Part of a small language model's weights.
Architecture: RMSNorm before each block, rotary positions, no biases in attention or MLP, untied embeddings, normalized queries and keys.
Training: 775M tokens, 12117 steps.
MLP neurons of a small language model. Each row is named by its layer, matrix (down: output weights) and neuron, and shows model dimensions 224-479. Each number is 128 + 32 x the weight over its row's rms, rounded and kept within 0 to 255. Numbers have three digits each. A neuron's up and down rows have the sign that makes its largest values positive.
After each neuron's rows, "fires before" lists the tokens most often just after its 100 highest values on Wikipedia text that the model never trained on. A number after a token or word is its count.

L6.down1011:132066145187116067123092186087201126108132141160122131116127164106122182122146181073229105131152058092109121151125131161128135130128151098064112091117106131192123098161168114089059147132094100131072118065119145120165081132123140143098122150140141144086102110052143105172149067101115141113153131089141112104181106093129068118105123053150158133109161089103145093171155144111090161149069125167131109160142089192152087096128129130061132158173087107127160149088151100122123130146155110199148115115152136181114115093152123134114105086170124100165137180163156120120103154113094114146085119142083151135104124132160143116141128113137172153119125154157061069108144142105116105158095127152110142137167112147116095171174139138108195104133095113116138133075112117132121113086158174
fires before: "," 26, " of" 24, " and" 6, "." 5, ".\n\n" 5, "s" 4

L6.down1387:148154103098132121123161133120153153078093088203104105101085068138129072063117112139183109118130099142120135144157157140154094150111139125122147140176147116152132160134085144200162123127161118121071157176147117114120080140167119089131102142172096052144152136142123094159159132086154104116145151177123107189172123126111111174142122173157071129052149137157164105123065113156149147205106140156139081087203142100113114136161106142112066106139139131130114196120083095188116058151170151126174095128146141094107152168094091132140150101047126131099119129082133153163063129078155128117145115093092086067088174084086157135087124093131148083138115108202163139093140130160086093098129074109155133162126050103150124091122078090123114049111126099066170113147156131154116090093164108
fires before: "," 20, "19" 13, "." 10, "20" 10

L13.down1060:141117124064107129156102114131132140097112115127141134128147155133115140000120106147096137139094143133126130118139110126119128134089102133127120138125144125092149123120119128155156117120121122122083145126140147107117108156134168122115128132101108139126151126121135135116112129138140146137127139123167144131127106117114120131132122120112103131161105144121142140144155116127131115116125151149130112090142125154118100120132132110142091138131138130115136128127140114120144135138119139141142123165111100113124142153143123106145146119137150136123122101133131121131144123255114136119152125141167098132127128126133141141138105112153147099120135116107135135112128130144171138122111130143138116109109068101134137131149148108164139129107120171105114118119137128115120113128122163
fires before: "20" 58, "19" 24, "18" 6

L6.down631:117183112115092096134109122130131124136099137116120176166156143155130128137090111234150111139138153144122121143124180114090091103157039084149129058144057113142102138094107112174131133131128131154111118116104181083229047166124150139172098102064072160146093072159140153148125130147118119108077134107176175120148128161105181117136116123132138131161118158132105045171067134131095094160159122115172135145135106152158120110078042177125121147170172153150149121142137128115118109127096165120085098157103117131136139114089097100122157095087179113119060092145118197129148184084132140150123110061095128144093122082164098171108141108135172136126114103154133152144120168115125062092174128103232084137090164072181151075115162136096155099138115123181144141159118098184121160127116115
fires before: " |" 40, "–" 19

L13.down551:127098130109157117117194034169141151142076197080103100087150158190128107100126090119173136105185096115193163158117132138092171129108162153146118147177143117167115122125165115124100125134082164061081103116102117159167142113090141143134142068145136105162130116165075084082142166089068128125152139155130133093138132077111098141177188145084103075165124114111121128150126131118127150167126130124104122138104166093174097145105107170079090165149149114099113167088136119143087145106164072089121122095115112173157103108137144128136120144127115161139091138135151073121115165178126079120180081140087182136142133083194143092124121109134077146154089140148197128138205061131168107104147169172106120106150204140149195076131137105171144146110084041119129143127148108142070120104156120
fires before: "0" 66, "1" 6, "2" 4, " |\n" 4

L13.down846:110109136139132124160109121124185166119181109110092126125137106126116127000100150118177090109071191151084135160113112105138170154134150103156125093100125225126126095155163131082067075138153148097079077160111109123186177118166083105080152142171174145138084125100073142153182142095167134094120159107155167112115131168140158110107120083107098097132108149107135141114149140165142088123094155151125145120095161142070092132144140144144123144227132156112141123160132182158079131158184088109136137113157119103165120138155171104106138085113147155069176120122131149142165166255142140095084151093098082150128121081133144129176119152161106113113131130125095143120116144136125120070146141134120173092153114105156122151141097140112128119156086113119099111113167121130074106078154104
fires before: " " 28, " |" 26, " of" 13, " |\n" 5

L13.down1608:142094041128112142156131090144125127140177109152165080130073134127143076000153100162131145175129153126116181151116147145150070059149069097111129145152156112115165137118155091129183124173142138117074125081167132182164127174118137177166191097147133102157074129161180106136116149102130099142140160147138160138142074128116104122074108123146111109091173127140157137135092120088128164138094126085146082109154166120149135127165124143152183098142144149107147171149163133134080134130141135117168128096056106180148112096148116093106124145120167118184084138150062099109101178255146128150096130114142128150164109069149114111134059066086117141111143094110152094136097101107134118123130105114184076124211153197052092172144131133126160161141128137146089172156128158103098166131146088
fires before: "-" 21, "″N" 17, " |" 13, "″W" 10, "″E" 7

L6.down1239:138128089161167144094096107080115126146111116150179091107159162166080076023096134065069142071107115158117077166143102129167106124155156201092091196128129102101159136126102072150124109083134108157104099096100212136214129117109162070159135091147116124097179122118143209127136124102137062142199107128169156101050100133087094088077175121083125160093125152086131068128134157077115121139109109149089140154104155166110153130135174112096117159109164153178128134098167117096159088156151175151183179132117159126120078167172138077139149088091145165101166088127192153123135125144168117139208157149170111120108113117096196109109114095159113174161110111147128155103206128107167103142151142120173156102086151120105147127119103120140134092134118154152132115104131179121106146080133104
fires before: "0" 51, "8" 8, "5" 7, "9" 6, "7" 5, "3" 5

L13.down41:119089124106147135114115090176134150168151157106126168121172085118132158000155099089137156099119155142081153142137112164119137119145163144152102100138115254127092122150104076142142133124122107118078114170184199155184141142135108161151153110125148113084120086151186033070084142107167110178131152154135123132157139099119154117114166163137179093100144146142119141139158127111101124134119125162090138179169149115117125058179116125118161090137075135154142120094144132186123152102153135101100128146117182101126093094067157094114111105128113166127133126139136092176153109169129132143079167113111141113086103121108136118142088151136084155098123087111122077144132100138107148156135186169162196124112108109147148159114194096176081158132140105152168131097112139126180104119071121
fires before: " " 57, " the" 15

L6.down1355:171088133176076146119068139140104170124119202141162088098155146107144176024095156131178139135078114152153100096113128135141115216107073061083193055068138025137085154093209169118131170171123144161097076115090104097140097139107130162100123105104126160161133106110106152139138149128101119123124107102117127096069127183208150122100175132182147063112123100108089093109119130129150090155102136107099106161196159137121137114149138151196114168190120099149160136128157109106122123193145182091116172179132119087148138121155106112090142074091162137134057127148091095179162140081140196082167092156129114152121178135175121148156143125130118134120104041169145125083158113116111158109090154150143157114115114161159183169100150129095177104172186140093092061166160117131107128102119165
fires before: " |" 28, "–" 13, "\n" 7, ")" 5, "," 5, "\n\n" 4

L13.down475:082115165090212186072149044138162067109113159118128093129109086134113047000143163085155142131109127145132113138092153129135112146135155075130106165148115152126047170111101135187091120135101158108071111161098134166114136105143097114123088101141117094137141134111164135107089104138116153175132120102108124161119092112139149168158130140120116122165112151167169098061129080118097142174156115160167079144085168148151175174181150190105129144126122105144150108125124109066127141131164122078112181089161142103153127080130071130042132116137087126096140212047193127128150138220140147145114074172119171051167096125141138165134145124178172137100151099125179142112128145089123121186128153097148129126145163130119154153120115166182118120135104130088133119148140106096137161072149142
fires before: " the" 41, " his" 7, " with" 4, " a" 4

L6.down423:114121158111165175135164168145117116093183145127128118107111076152138086175110111147140176104121171096100171099123117146135091102124161123093056101147138154089076121103123130192161169131123139174156122103135123106087085169177126148139102107120174145133194142158133130077116133142164088150091140112188131153137124111103096166078170151112132097135104134192143093172116080131101162162162122186098106111062159112132142177150123090090120085124096126121120131127091116164140143126130083122149161183123072110082113093073116126113115126145162143103097108114155151153107131123150130099202155101122108121142079132112105133119108110101123166163120079162080136153109057176115107130138132115098134158100061154154150153141038131121068139090152138124095096133078130155188152163136104
fires before: " |" 34, "–" 25, "," 7, ":" 6, ".\n\n" 4

L13.down1543:144138130162118122103113113100158130052192072156121172158105072080182106194075132092100098164174217138188111084214135124121164170155150162151108110138143166069161164116164139131115128137156135126147151106105122112173130100149122166113083129092203131135137129127117129135214154111099137137117137076145099160121165148104136054146062114100103107122111110155149115107118119152169212130091103113152091200135188136196148138131111123139112093137211133110113121158127104143164124083107163130103117172093173153131146119109168104120058118124089150122156123104125114114104075081159111114131146091155113129160136121074120143124062147117163147085145072105151163098129080000148177101160166091094093134064066135121146084120125103144173158138161126102161132092094120126146072125145177
fires before: " |" 73

L6.down1671:121168156135135170140127121159158110112141174224165143165107173140153084059129148089044122133141116123027127091073153148149141189136077151127143165131066114140155117104110058097095126128094148089194152184172116162092108152150182091129136140113137127176135089184139120119147033093121185123166146136123076132182060140118137119060185105066144131148088123147129117187128103097120177122141178124121098166128103104148130105172159162126139155177105103119155118168144108166140112147142157135131129137149153091158135132098128097146104132100152149105199099079105124158128125113164102132079118121130103116144118117148170139141132161118094122152089134133104120048113156118125122142145146082131155170092081171134170139123122158066156136122110121149136094181154155141189108072143129
fires before: "," 34, "." 16, ".\n\n" 11, " and" 8

L4.down517:132132121140112065156098171148146148151193171111146092111179151046106171141173180110083125151096120134168114126134111064141152110101129141089155099136125150062137104152121137110110142075105115132042112121106082166178164089122110135097155143137161204183124112095132144129101102139168197071130100129149121114133122099140090101066152103120187141081051103118081069097082144098112158111105084104106140054130158140126094126118108089123108140150138106158129131154142101098099133140149058037145118098095150158080136041154179108160129131143100124130176118107093148134183127130150128115073149102192142126148152155117123174133163191185167133121141104172187088162119086140151086202065140183114125104086128115072175128062108149092111130159119096128102173162151149135118122131135108
fires before: " |" 44, ")\n" 14, "." 6, "\n" 5, "–" 5, " /" 4

L4.down266:107141121194143142129128123143130103124186134154134117160139097100123086019137101104166057155147151081102122129084092088132132130104202116127121083128122150070117102109135106140130163121090131107175094150158136138138133142135136081127131150127110109106146166105170126122107123123178109120126092133133113049118109095109095169145107122124128075100093230140061107114091175145151154116175107136098129122149142143106122158129170132136156148173092116178130175193135114134178091122137084178178153192156107135060153125125144180172089184164110040097131119119119165120112113130088117122137161117089104163154132131120135108055147067128158119092067119186156150090067168098138208149080108127136097065118104132149125136120086127087116126146127136095118155111151082095137086128165132
fires before: " " 47, "–" 8, " |" 7, "." 4, "," 4

L6.down930:120095115101180112125093069134167123115189099168109117086192118082151158171081140163113143126069160063132051151113123150178074135124152115118124126148101103140077143173165142156178111129102138170026102145076126173158124111163115166101144107176141034093193119053174140117136096144040112133145144167110178106128095137126139113099140157145115151111133091192130124129115144151176128150136151103075089118136088158141169124150156135046135088118211111107128099111118184116159137150130093143168179132120150122100128157155139159087095158125142109082154204133084154077085137131126118127133171101127089131091167153098139104137140147109118145164180153147131159109096061129135107078144134169112093171133120154078114182104123130151105136094166134098104113114126099095109135165187146
fires before: " |" 36, ")" 11, "." 7, "°N" 5

L6.down1593:103080096098184118123062134092120103150149132156167190100123156092130129150086118130156095151156143174066152114106100113084078130084134190052085079142108091103172135111120164163157150053057095076104113098120095126126071127134110111125104104192119134158074118182142157125114104121113098165064041096145106120126123068133184174121091093150125143173121095134067156177123143107104094145075118139092156152144093101120161092087125118120144103144074196176097108170147173189125131154198189101142139148179147134105183160161105089180094081115153174140113159111170095106199134118086107139113132120137143112137232160140160110098145123112094165164125120134118125176129118171114083076150085225105115124097074099088135116135158122205112114146102152168126118154150163112167096115145143
fires before: " |" 42, "–" 31, "," 5, ":" 4

L6.down133:130143159164123118133087068108114062091179115124064100166086161149082107000106090108121182104143140124130120163148137113095191165145108115088092134132084163103112136165114067174140111112130126129143175127164130185171206167101124040147097132139077140122071071132130095132147065143178128096142086126124119178060147133089179127098064135153113123073142154151177186134135149089150172083062116165128168094115132134191136049136120164134081103111104131090136144149094140131125094152164089142151121159157154144122098142137125129073150122122145096153138135153137092133188136121124150142144144220172129110119081119160102162076122086137168138145087104086128052100108137121134159084131100118128125151142161097139170115114140070137166154097088068187162155120129149111149074192157136
fires before: "." 41, " |" 12, ":" 11, "–" 7, " July" 5, "," 4

L13.down995:148106158135104141138119149118165118113120112098119121148124136120131126000118108137113101117119139125116097131149125117142122145124090127119141117112130118130136121096112129129155118130121117109111137151128153135121117095147127126106132127104113125092143129135123140156114120153142135139121128124139108135120103133141127122152121131112132124108108134117139117122114122135138128127129138133134129131130119115118135108140122128118236124136129127139129120138135129133151112131122144147142114139169124138118126127117106123136139128102135110131143131152142116138128149255117118139140099132132081145135122134129102135109149139115096144116153129115149116122101150137141123128131141118128122150122119119097113133113122153134142132101141150147124113148132125128112155159133131
fires before: "20" 44, "-" 16, "19" 15

L13.down987:137166154130138124137145071165173126105173143173158145112103122095124094130142136117119153127169157129139136118113147118181160064083149172174114138128143058172141159158170156158078101155126137118113159112136160160117129144117143129121159129162145152124135141063113045114134118091124124113118186146106130155114094173155154118130079135092126097101132166220077117111105096135150134122110110094084144151147127121093131200107096142120087077167094144115114130120094122121080113137092075165127096060123136127117147133159140142120151111138075134114113151139169155106107118157173141108121122122146115084137077108152113143131135122121122117151139150085089122146126106127112090114168210144164137114137213093112144114102091140094083097180156159169111124139133110107131116109141127
fires before: "0" 50, "1" 17, "4" 8, "3" 6, "2" 5, "5" 4

L6.down1459:124088124117180042117132103115083163172106151114091119108134136171154209108148095126102136097150162128174143212124147113152156107172162156183111119129122139123079132119129093085134135099133114147139134206075125183085193118172137096168103143163100091175126170107085038142168109110159160161177174102147105128189162134110116142118132187118152093134103157095181166139153104105065154124150126159132167169097153155108127214142145161088131077126088105139146063127134153138150107212103116125122079156167112083203095173166170118163145099128101135184150145068150181102088119216144086090132149127125101105065090173102086150124139172117080152084092138133143145114154130132197099050083149102143167140164201150161102194147103173123151117136065180181205128132148124143076127110150098
fires before: " |" 29, " was" 13, " were" 7, " is" 7

L6.down96:161125178160133154103143080096125150101115089115137153129159102099120153066140116136107095113137150128111158083107088131097166166192132052162122111159205083170161135137145079221096152180099124101178148133127136077106129131155113141154159130162138171110151138127156117062131156096055182120138147086114106164190092121102124147075069089156115158058120130108138108174054124098177122164089170119118179129179100117098131118101168117140185169109106116115141129157139128110092141160179107201142134115081093114169161148117142085169091137142099172119172155132148135093120125163134148174160125081125167111092159050158148085149107140164077143120109119190121121127080113156104160109141158165122095162124152165112113088165111118163138117134102150107134164140146094159108093119125170
fires before: " |" 36, "." 13, " November" 5, "\n" 4, " the" 4

L6.down1324:136086112114098161167088083059130179177109137201113114135087123169202122043138138091136159121109231091063083110065137113140116166090151099111174133119152221157103137087105118166138141093147117119092128138102074079096128103099135139153170165126129206069096127181145106094127131088120073127088106164116112123125177129128168179130106164060114120129103168123136198114073135076112118111090121117156124101138136084118130112145132113062075129156100127161102102159130071088147080160139144116171157121083169128157154107091144142155135146143114133113158151112208073132149097091154117166098094147078071129092122072151153138153112127139149207056094167178108146153175123124110112183110120084195183103084121113157158097183136112156168085137119111156126118153155144068182151127131100
fires before: "," 30, "." 24, ".\n\n" 16, " and" 6

L6.down1010:102135134173137114111062090079141113168119151112091172113141169196120125000182089132150145138157102122067183120090055115138137093171133125098079169149146134101116145146116163049105161085127160131184145178157132098138139140130147141090179126152126126125095141150124126117079155053122113127185069133154093162097146107088115179118140108079129175100160108148111100148159102114137110142154110078085136108098188076166098105092109110150189101136108175119151092139166136149095116125129081153162157135104129155107124139110114150124153076167113190069146162153153125109123128196149137141162159140082187119090090087155181114100065124133132171153085131147068113100153142131082134157129144125109096079098167108089160145164143147145099068088046125097147134142158175126140102094095141
fires before: "," 23, "." 16, ":" 7, ".\n\n" 7, "\n" 6, " and" 5

L6.down436:161142179121123106107124183133164157114116082103186139160135149162141122178154121091107156054140101107169146174170114143134120120185121077113158145168143119088156121115129123150087147110140108105142118190142163114059126152157101075153082180124120151184142080120149120186134171140106154101145117148159118101171082114044056073090177116090132084118148133165149142191146099128155136102093159127139121190100129138150072122136097083156173155161144137130107060135125111174061176094185116146082167065166132163159082155164160120097160140122138133133142126133118152183098147134182096083098124119073162179113144089138171110146062087135109071163100091065118206162114088108149134128165146105093147132154155136131113170055146151097176120091091123166083120177069091111120100098167100
fires before: "," 37, "." 14, ".\n\n" 7, " with" 4, " and" 4

L13.down34:161217070096134121155089119139090141129106121088109151145142128153133095000141100134117101169104136145129106168116163089109176159127155130140098150116086135138119110126115118205152104153100119134106149137157122124121157115148076136074094135135159149104154117157164150115125103107168145127086155120142144114119101121125111123113159128090123108161106100141193122151120150126171105112129087169101164113132119126159097126070131117039086121089189149125143101161100114102125153143126126152097154125130101073156120153170146115145125149092072125132113135115145105109118105237172163144116124069104119124105128113087109133168132149152173083120135131146152076103141108155107136113130101142116144149152087150117129164143128109129140145161096158149124140113148138103131111129132131
fires before: " " 57, " the" 7

L13.down516:127151171152106120131148175146130127134146087101109115186144143181149092000131082129140108150122090125149204141124129139108134114131127172159173140106137142084108111156125132043079109153118127124148106120080184130118161124140151104151145107141138201157120161146198149185136158170093136184144131155093073141137173128126105143140136105163185172087087134097142163158069110133148189149146128153181204167095109130101133134141135151115127109116130116133101118218126059103121141125104105111103135100151088137091043119162117122171093193118135121087142154209174083152114132247099157126137187139131129190119149101124164139159114107115155142109134131158115060191093143115104099088103074175125140097158122150142159177090158145191120107092115139155102082161144077128095145144146117
fires before: "." 26, "," 20, ".\n\n" 12, " in" 7, " and" 5

L13.down248:095117123190104132117137088098122154172169102074136119150108137147098109025167124160175215148075069145178093168183161174097136116094134159147130127156114082120107179093142073147069152186165125144101144079099077161120095135137094135154120076113122078091168137154142162090160157151161088191134131159134153148073116146039128083056121141109144056162133096094092118169105155122078134158141103098113188138137091050137118205108145134110076150135115116046104134097074140138115118110173052091099134155111167134163148102215155125128079126151095153182109174129103100108140137115143117131124140104085145182122100174127158100090093107140110103177085123207093084139189170095162169165114142122158124137125199204120091128175143072083149133155125129123137179133138089151122165068110108
fires before: "7" 14, "1" 11, "4" 9, "2" 9, "6" 9, "8" 7

L13.down276:168140136173137095119136147181148176128115085162107107143143138098105131000120103111176127118153118153148116111101078111172130087132122086168125112166146085088130136157137116026132157185147129136116138067072140113106150172120088137116150093099146118088123121120164137111096177135156145102165145124102069138134167130125158160130174110144149104157148137129089174164129089127120118102121130157176109141088140107144079109111068098119171181171096079159151137160073101127098065137118101078080089136129089133082089106115063111109135187167117076101143166198123106144159105255090133131139181167149131121117144141108141154093134140076113153118195141129158116097110099126139120124081120110152158136089115138141106109116122117128104116129136204149119065135132059160142062132129108
fires before: "," 21, "." 13, " in" 9, ".\n\n" 7, " and" 7

L6.down1557:068136191180121166094166054081151181125135148083136157141114126098111124057112185171148138112162106099104093118086150144135174106127127086186127144158119119142167106119099101135134174089091130151205120065175100130154165102193107086182119075164154112124125093136100108057112096053149139137191138084121151190124071142092136129106156107116136125094150072156161124172104121084127129178128181125153089158116141087117129105134183180157125135156169145147113132163140125172108138186104092132099170137128086136084124193136151150174124140126134100128060154152187129091162096153158090181151134121112141168130148167182118100127115120179177096150123081134093186108165129094211120183108131127130108132131080188149148103146134081185143131117141107114119191143067146075125143079136085
fires before: " |" 33, "." 18, "–" 8, " of" 5

L6.down1209:110168097129081213099110142134096127159116097131103122137160128059146142255138120083134199130170122089149116137193081121069145159164135116148175126198143122145129147122123122162109126138090094159175100114111121113126117094164125107118093094103053100128173104157095135074109123120150186123096100126150099134109124140105115103168162148154061147156125088117073139117070107150103092136099159093121100127116159152163095077119125078155172140101119122138111082161096137135059166132063144075139119136126114134115122120154142086135136136123171145072117118128121159102094148112095120121103128148130156096164109184122109119136119143117120122159143105102121174128133149159170169137140073104137141132052135145146108162093164161092127127160121136124057158160125127196127174106097142
fires before: " |" 33, "–" 23, ":" 12, "′" 7

L6.down1026:131152157159165116188188148093084140125108133148117104123162144167127183015208131148135102178062133092117179113144086175134107201086150158113151129135182104132084119116155113081100076149172180202103085133156132151132102123151129119177089095143080127137119176142115129145153108177174148152114150128149160155091112115183095147172190137144171120120117138150088156059138146110128158151061129106046084119147084167162147173161180085126211055116106158127159161142141158181139126136168117105099088127150131111151123152117175127177150172098108084175124114185128080128143117151080061051141115140116152066092107104090102136157095126089101123137125157103202148162102150136112101107121107073103126159167124171129169147103123135125144167085101161141164127130138134088143127156063086
fires before: " " 53, " time" 6, " |" 4

L6.down1286:159174111130191097105101134122143081104159126116138139141130087166146157160126123107120098086156099175198080124173124098117195161133170113155141073151103139117129126136165118168077103072133097144173141133129149155148086094113164130194136154136105139146149130173125172115112180102090080125092081154145091147099057154087115134106131168132112136137198115124143114191073108099095116148063117118159137165130147078151158133102124125094052117137125209124102136117134134114081151123146161084111188091147148190122133102221176101140125080107119086172105142070155174180101109021116101207131151170170098122123164096124173117159148109154164102140097101164098109106090100082148155157145189083091161124092100098130184146120124136101083113119077036111115116108164168097131089093157111
fires before: "0" 22, "8" 14, "3" 12, "6" 9, "5" 9, "4" 8

L13.down501:144133125071133168113117124123132128103084128145128147141173116134177114000049117173154119168119120141119161090132098148137116156124092092113127139130100081153162103147144150145164114098126137078145147127165099143127138129108091103139125105095098088133176174137101074113153122116121115151122115060125133121107125115164140129104174124088163149109123120132142163153146108123148130097098145110104102115080139177115125145098132119143125109158142132121090161113126112088187145158156114118132104089125083077144146099123134115115130149191140092185091067127100110147205144231113166137134140149140071118181096150131152120147130126147158139117134097105139111129120126174119130091106104122122136119173087099116140126181115168178127104124134126093103134108153156112111147150094120
fires before: "20" 34, " the" 12, "19" 7, "-" 6, " " 4

L6.down1071:108035187178172118132152141099176148129136128148082204158075150114171102010119102126174161089083158128084198178138202077098098141132085108101103100158105178137088148163146137119124173170159174120149113166117145134155138086141055130110149143128144135092152133137107148145117146128089137106093150122115089136132200074125115190183086110143094086141083159119104060118120157125149113147090149108158098137106173137085092140133097155154154160198125132086156105155121113091146101159125148145146145171183125131118095076089143164132147127148136143081126105155096170124101242131110141105121164153017195124077157119133107183142119124098080098132171110104061122088134171104174135092146120126155132111086137157114098184145127108122173121151159138157128105140135087135095119111115109
fires before: " |" 24, " Sp" 10, " R" 8, " |\n" 7, " CS" 5, "," 5

L4.down484:142161133103090171167090122066124128114097123093152138146129133068138167101137112150122084154132193109135138099230222113186143156104171110145129115095108140110133057164057114062134129151124129113118123087155155131127154114058141154184108167149185090127176097124189106131111097126126123114123134110152193152190149124166110141071113121114111152096182210074099088091100176133103136123145178140115124162162134161129109171120092131081101105125147151200160164173082138146109090090149156109255112123171127191121165109126118173152073117057101131176072119018156106151140180182179105088143125136121114111104083185111157144128125112109156093096134176087140178122177104105207082089094108121130157106113159116158154170148166132098172147091098076173185132106083116221134097178157124
fires before: " |" 52, "N" 15, " |\n" 8

L6.down227:103112117196149202082139121104111114174095148204101095142094164160158144076196130136139143145109135147108121167105126154158059147144126122111171124088133116117066096161104107137116153133135139140088127160132105136144097156114053177113097099114183078162148106079170104187094143166138157122115156155153157116197093126102165126131102094120133082122115183143218089091065122125109109144059162120117140114212096126121090117156082151167224044110104163125106117112155116114078127145140131155131135111089098141040107111143101067142131175099116107157144056128112110161193146214171072111110143131099119129177129132146193127146138136142205171111099086160187133142100145144102102100140109107130113157155177117081121169134165109100145147137118065097103166128165167114103131103143146
fires before: " |" 31, " |\n" 8, "°" 6, "o" 6, "," 5, " females" 4

L6.down267:155150184106088107166152112097118105118164091129080114083104122087087136034104153172074147187196167155069145092127159080100178098126097203124137069151134197107194134090117109100134138116130121109173168057195134198130117144109112100124112209132153150175042103195115132155094104171169149094155072162148092194099108073129175146103096117156101158092127185101098158158139141128153122106163102124124138087092129139134154122092150157156135075122086099127095176147089124120174095096167111117103087148209085128141142156143188097108080109124143140172126096116116102126156136134096126115135100140187128099071100079172105127160145093050161128119185128074117111115106187149139085162143101152133147090086127143149093081165138133149141126170050088124111130103161156192186131129106196
fires before: ":" 22, "." 17, "," 16, " |" 11, "–" 8

L6.down1127:151130144082213084083148171130141108136140155088103136221134103137120165159094112137130119121132113123133169086122133130118102093143118111067155105135159171107115154147184123129089161106132157155111168166123127168088146177120113171134120177135083156139114141147134135067175161087126128132092137135117103128081090142119162233094146096104198153141126112156143099117134177114123126147106067088112133140063065151148122064155142125078135189130069169119135100113116117124117132164124095139151161152145110148129045116132153180150127147160091064151106162164102065080085103090139133118144120117094081135121125166069163084115086146161067093119132186215108127111155144048119197170126189163104115068171120087135172132183104096080125115158105158108144120140058078105144138114165141
fires before: "," 29, "." 14, " of" 10, " and" 5, " was" 4

L6.down1226:162125137230138125108098112112131112118089161202077125113137124172161096000115117159165114153078112118178154151170124104136139134095132103100130204093136126106106145141105177081112148152131166160171122142155130056171184151154133148132152130149086121083116121166128082137089117108148103115129135113139153164157090106124143120108132090085180104149100144128090188108162158142131101146060104087124149171113075151162123173129080144074227082167130126157154092158103089177096103129214162143096144127142136102110133119080117160200138130129113095160164120140167119122166185174127131147100122135131142171142086090074107135139129148146082151125136092121132188127128142144138083163143070093118127113141151152178156128142175158113138068154084135119163194155142140147165177151109098
fires before: " " 84, "." 4, "–" 4

L13.down1179:066111126135138100156094130121137099144169136165134115127155144111096105025146155072113125168201171120118176132105179170108142152118107140114128098104111187147153165152182184144117160135194144049110114088122122108157211132134118154186130154111139127149137121122112129096151157161201088173175129121150171109125188060127144115150127138149119126145156201119073105107158148114165082092137134121116108129116153073165120068067139183144108167107158146030131105108118112145112072102162121130135111134131107140135048128118150091157216109200136110103143018086176084089129111170145102220139151088109124164144125108141151141093137112118118142119114134083122071090185148146155171082175127154155196087133134136079097095115136133136118181087138149118142199107098122118122156080122151
fires before: " |" 47, "." 13, ":" 4, " |\n" 4

L13.down1350:131126119113116120137086108136142128106189125104122143163101131108125113000162152161133205097138151169152133174128102119137131121145120129123173068144145181091139179106072122173105124150162029140124114147120157129133124133141138138104170097111106144113138108128147109105129199135172137125171142115119133087128140128155123167129181096128132103087153154155169136087120099151119137107133147140119092152135168116175134114089132148136080134140110127110097095076156085145136141128159136133091133184160111171107159127129166097152125119109103091055129103147144161102160125255104124139191137120197085091099108118136117110149148145128113091124135101104130143115108132144113124051115169096093096112079137138138150142158126143162088176088104128077072116135139074110057183138109186
fires before: " " 96

L6.down320:143127119093149113105161113134107091104141088114116125124122147149118081146094158168096170105143131105149108140100146131076151126146115119157142118157145019124134114135156184159141122155115111132086088129104165181142158093104081090152114157144092112128155092130117146145073075199098144059141114137108101195078082125095097167189082093158064150079146151133135111065139132101179166140111162133093083140119135126119144088117153192117103177077117101106140125079107162187134116125122169171086169163173124119134083112099164105113160160096184166119171157141071065179201148112097117138207069165088165184133161112150134169159130129184133117156137085096152156149055112121179073113144169152146144145120183159092119123088081103118090110127133058114110120141140090157148123115167095
fires before: " |" 42, "." 19, "–" 9, ":" 5, " -" 4, " /" 4

L6.down323:091175076121089044188132144136147129108164172149123122147129178112091144139150111136067134118125093112082186160089082119126116205108112133118166076138067103154118111185164127152179110109089133111113116109128077073125112116188099081104113126139127088133111146194152169134116148176156133140101124121101148127119080189107214136141137105136140121131146096175138146135160161122143142103112108113137141150123130078162137117118233156134143098100109165142106118152143166149167085120115115190148143088124166057090158099101170150156161088162155124129143039121148078061132099144095080113114134172106100170080129090136157179108094144153080146162103110139105054117160125155112145162081150102135207088171098104127087098082166204111094137135114111166200116140101126161135104110105135
fires before: "." 24, " |" 22, "–" 14, " as" 14

L13.down439:117094149149143121190098117120147183092139193120081119121121137122136123003150175106123113103101142134120082170105123202115144122087124108103108155086151126159180165175132135134169205153107171101098099107092149124082105103170145173207084163133100123147120141117177153118154074129123204123109160138130131128092111154096074133172170104143134148130148148101138149108120176116091139099133114116161151147165141101135124164128176191086102137191187125157150087108115103119169101103119170127133126207069159147145105113057151108103110130154141128139153177134144088139135163161129093077101086163145151156084086142102072143099135129163107112112171144135117093119217160068143145133144138167156093127129088131170117076184099123167158136104043147110154119133101107146134119148131142
fires before: " of" 65, " " 12, " and" 5

L6.down555:104131209144089147102083117041153089102190133118241181149113187111092151102109099128131173099120121146184169138070163092090146134166182151120078104171116142098153120090173115096156088153154116107103181131127123130089159108099105178165153171174146160159093136115145130078129151130134106134130135156098091160144083142131113141139080122137104104106117103165125131114123154161154165120192073184109121139061156146148122121119126100120158102147190143130159182137159177091105113081126118159172073186140137153125161112159165111126164155100100122139132147143134112145124095168106181123112085149075164131142083133139146085170082102139153129145148115133167081109090115126108125178143147119135096116172141113159117170098166154163109087099108089138136104035145172127116090116109110
fires before: " " 69, "," 5, " |\n" 5, " |" 5